config = dict(
    d_mlp=1152,
    vocab_size=4096,
    init_std_up=0.0229,
    optimizer='adamw',
    lr_mult_qkv=0.7,
    steps=8931,
    dataset='wikipedia_en',
)
MLP neurons of a small language model. Each row is named by its layer, matrix (up: input weights) and neuron, and shows model dimensions 0-127. Each number is 128 + 32 x the weight over its row's rms, rounded and kept within 0 to 255.
After each neuron's rows, "fires after" lists the tokens most often just before its 100 highest values on Wikipedia text that the model never trained on. A number after a token or word is its count.

L10.up618 [186 141 135 101 137 154  91 100 103 139  45 183 119  87 160 161 133 146 148 138 145 136 119 170 126  85 126 114 124 158 117  93 207 144 120 125 169 106 117  80  99 155 148 198 139  80  80 133 101 159  95  98 164 102 140  86 142 107 148  86 181 123 168 132 122  77 134 120 160 108 123 109 129 110 151 125 100 124 146 135 116 139 121 144 125 155 188 127  98  90 164 147 164  96 115 137 212 158 115  80 144  81  33 156 120 139 145 159  88 129  95  90 184 172 118 144 120  97 173  74 123 145 158  80  88 131 125 112]
fires after: "b" 29, "r" 12, " B" 10, " Bl" 6, " Sp" 5, "enn" 5

L7.up469 [104 163 134 118 140 111 121 146  77  87 139 174  86 154 130  73 166 104 167 100  93 117 116 129  97 104 181 179 112  92 131  45 120  83 107 105 150 136 141 151 167 140 105 152 123 128 119 166 141 118 196 128 107 133 108 152 155  95 179 159 104  95 156  98 195 109  98  92 126 106 113 117 132  98 136  88 119 125 142 181 119 179  74 158 130 108 168 134  75 150 103 130 139  65 117  95 168 179 127 110 208 128  78 143 135 175 107 154  75 163 130 134 161 117 113 131 128 111 162 153 135 159 162  94 101 150 135 142]
fires after: "°" 36, "″" 32, "N" 29

L8.up1151 [ 69 123 141 119 166 132  96 101 107 131 137 148 149 132 168 119 104 173 116 127 122 187  96 139  97 176 116 149 130 114 108  95 183 193 169 123 118  87 130 136 129 124 116 157 140 167 132 160 116  92 165 134  99 161 120 166 149  84 150 154  69 136 188 127 162  91  75  91 143 111 102  60 118 213 118 135 152 138 163 130 169 124 139 116  77 147  80 132  39  84 111 102 124 123 142 117  95 142 123 210 153 137 110 147 146 137 115 154 155 104 130 148 154  96 121 173  92 115 147  96 145 154 166 118 145 130 120 102]
fires after: " |" 30, ":" 14, "′" 12, "." 7, " 17" 6, "," 6

L8.up78 [177 183 100 122  56  86 118 127 176  93 132 118  97 143 167 126 125 147 158  62  91 124 141 188 172 150 110 149 186 170 103 101 159  66  90 113  84 146 149 186 145  97 128 105  84 181  95 201 142 149 134 121 156  61 121 162 143  81 146 123 121  74 168 159 132  89 121 177 157 147 106 119  65 125 100  90 128  59  79 135 147 174 113 140  98 120 118 117 142 126 127 149 156 139 131 103 175 151  81 135 205  81 152 150 121 119 140 151 114 134 119 153 156  73 122  94 134 144 115  87 161 148 153 133 156  98 194 100]
fires after: " T" 30, " B" 30, " H" 8, " G" 6, " K" 5

L7.up318 [130  97  87 112 124 134  83 128 140  82  95 112 150 177 109 146 112 149 149 140 114 157 147 137 125 213  89 119 138 119 161 147 151 101 119  97 122  61 140 146 147 102 113 179 183 113 107  73  64 116 122 114  90 179 104  75  76  57 144 117 115 142 192 208  98 125 127  90 138 133 159 129 102 160 119 247 148 143 148 133 171 130  87  75  60 125 121 143 114 117 147 107 170 125 127 131 111 150 132 180 193 167 114 157 108 122 102 172 122 104 160 138 111 117 145  97  89  96 176 116 141 199 171 182 150  98 105 108]
fires after: " |" 41, "–" 14, " U" 7, " 0" 6

L5.up993 [132 142 153 102 126 134 148 149  53 122  93 130 132 122 151 136 111 118 126 137 126 152 144 204 124 138 193 183 132 148 101  87 146 136 134 171 156 145 127 154  95 111 138 131 138 185 144 159 136 146 156 147 151 147 125 131 121  62 150  94 172 112 178 103 160  89 115  72 160 125 182 131 139 101 117 117 155 139 133 129 124 131  99 115 105  73 108 113 115 146  67  88  98 106 140 121 123 145 151 183 171  70  42 132 152 103 141 119  58 160 157 163 123  91 150 190 141 165 152 100 102 199 205  94  95 212 104 131]
fires after: "°" 31, "″" 21, "." 7

L9.up134 [217 161 170  39 132 137 128  71 125 171 123 157 161 106 155 117 122 106 176  96 108  93 117 101 110 115 110 127 131 152  90  91 193  66  69 129  95 186 103  61 144  98 165 159 137 111  52 127 124 105 148 135 170  62 138 108  99 103 152  55 145 152 131 103 121 128 135 134  93 107 115 101  93  59 166 165 119 126 152 119 159 143 135 219 176 127 166 152 132 122 135 142 125  89 144 112 146 155  58 122 147 129 148 142 134 135 130 151 144 153 131 130 150 185  42 150  72 183 137  66 159 159 111 117 118 131 135  85]
fires after: " Br" 24, " Bar" 11, "B" 11, "b" 10, " B" 9

L7.up212 [ 93  86 119 147 138 184 133 104 136 133 125  57 132 220 178 121 142 141 125 104 132 149 144 125 122 158 125 109 154  78 114 148 133 108 133 118 105  87 174 132 123 117 110 161 185 107 114 138  77  70 126 139 102 130  99 174 114 104 129 174  92 142 137 161 152  90 110 105 123 141 148 112  95 195 129 159 187 149 149 169  66 141 114  57  79 140  87 158  92  96  84  91  89 138  82 134 107 107 157 186 149 179 179 162 132 180  87 122 192  88  93 102 110  71 163 146  47 152  96 125 139 142 154 139 141 113 116 133]
fires after: " |" 36, " the" 34

L8.up787 [ 61 159 146 133 115 183 174 164 150 134  99 103 126 174 158 114 120 140 106  72 129 108 140  55 186 127  94  94 140  98 193 134 132 180 109  76 109 103 130 146 101 171 113 178 163 103 132 125  92  81 161 149  83  81 113 200 130  83 153 180 120  76 155 197 182 109  84 109  94 191 109 178 134 165  96 153 145  89 115 197 146 142  84 127 112 146 137 159 110  99  93 153 126 195  88 181 128 181 138 133 161 126 170  68 133 150  99 138 138  84 122 119 133 119 118 118  96 126 124 165 153 145 190 143  73 145 164  66]
fires after: " the" 42, " an" 12, " a" 7, " |" 6, " l" 5, "|" 5

L8.up1040 [199 159 118  86 102 128 124 107 162 120 165 127  95  76 100 160 130 137 191  92 132 128 101 159  97 121 113 143 162 161 123 113 154 122 118 141 115 106 161 124  92  89 175 165 130  93 115 132 101 182 127 120 115 107 132 100 141 102 146 106 183  92 150 114 103  87 123 128 148 124 115 103  50  95 136 179  88  83 100 148 179 187 144 139 173 133 179 140 140 115 177  71 237 148 138  99 139 122  65 134 153  83 117 149 137 149 133 101 183 164  90 141 125 102 104 133 121 140 209  89 168 161 154 113 168  84 139 114]
fires after: " B" 66, "B" 15, "b" 7, " K" 6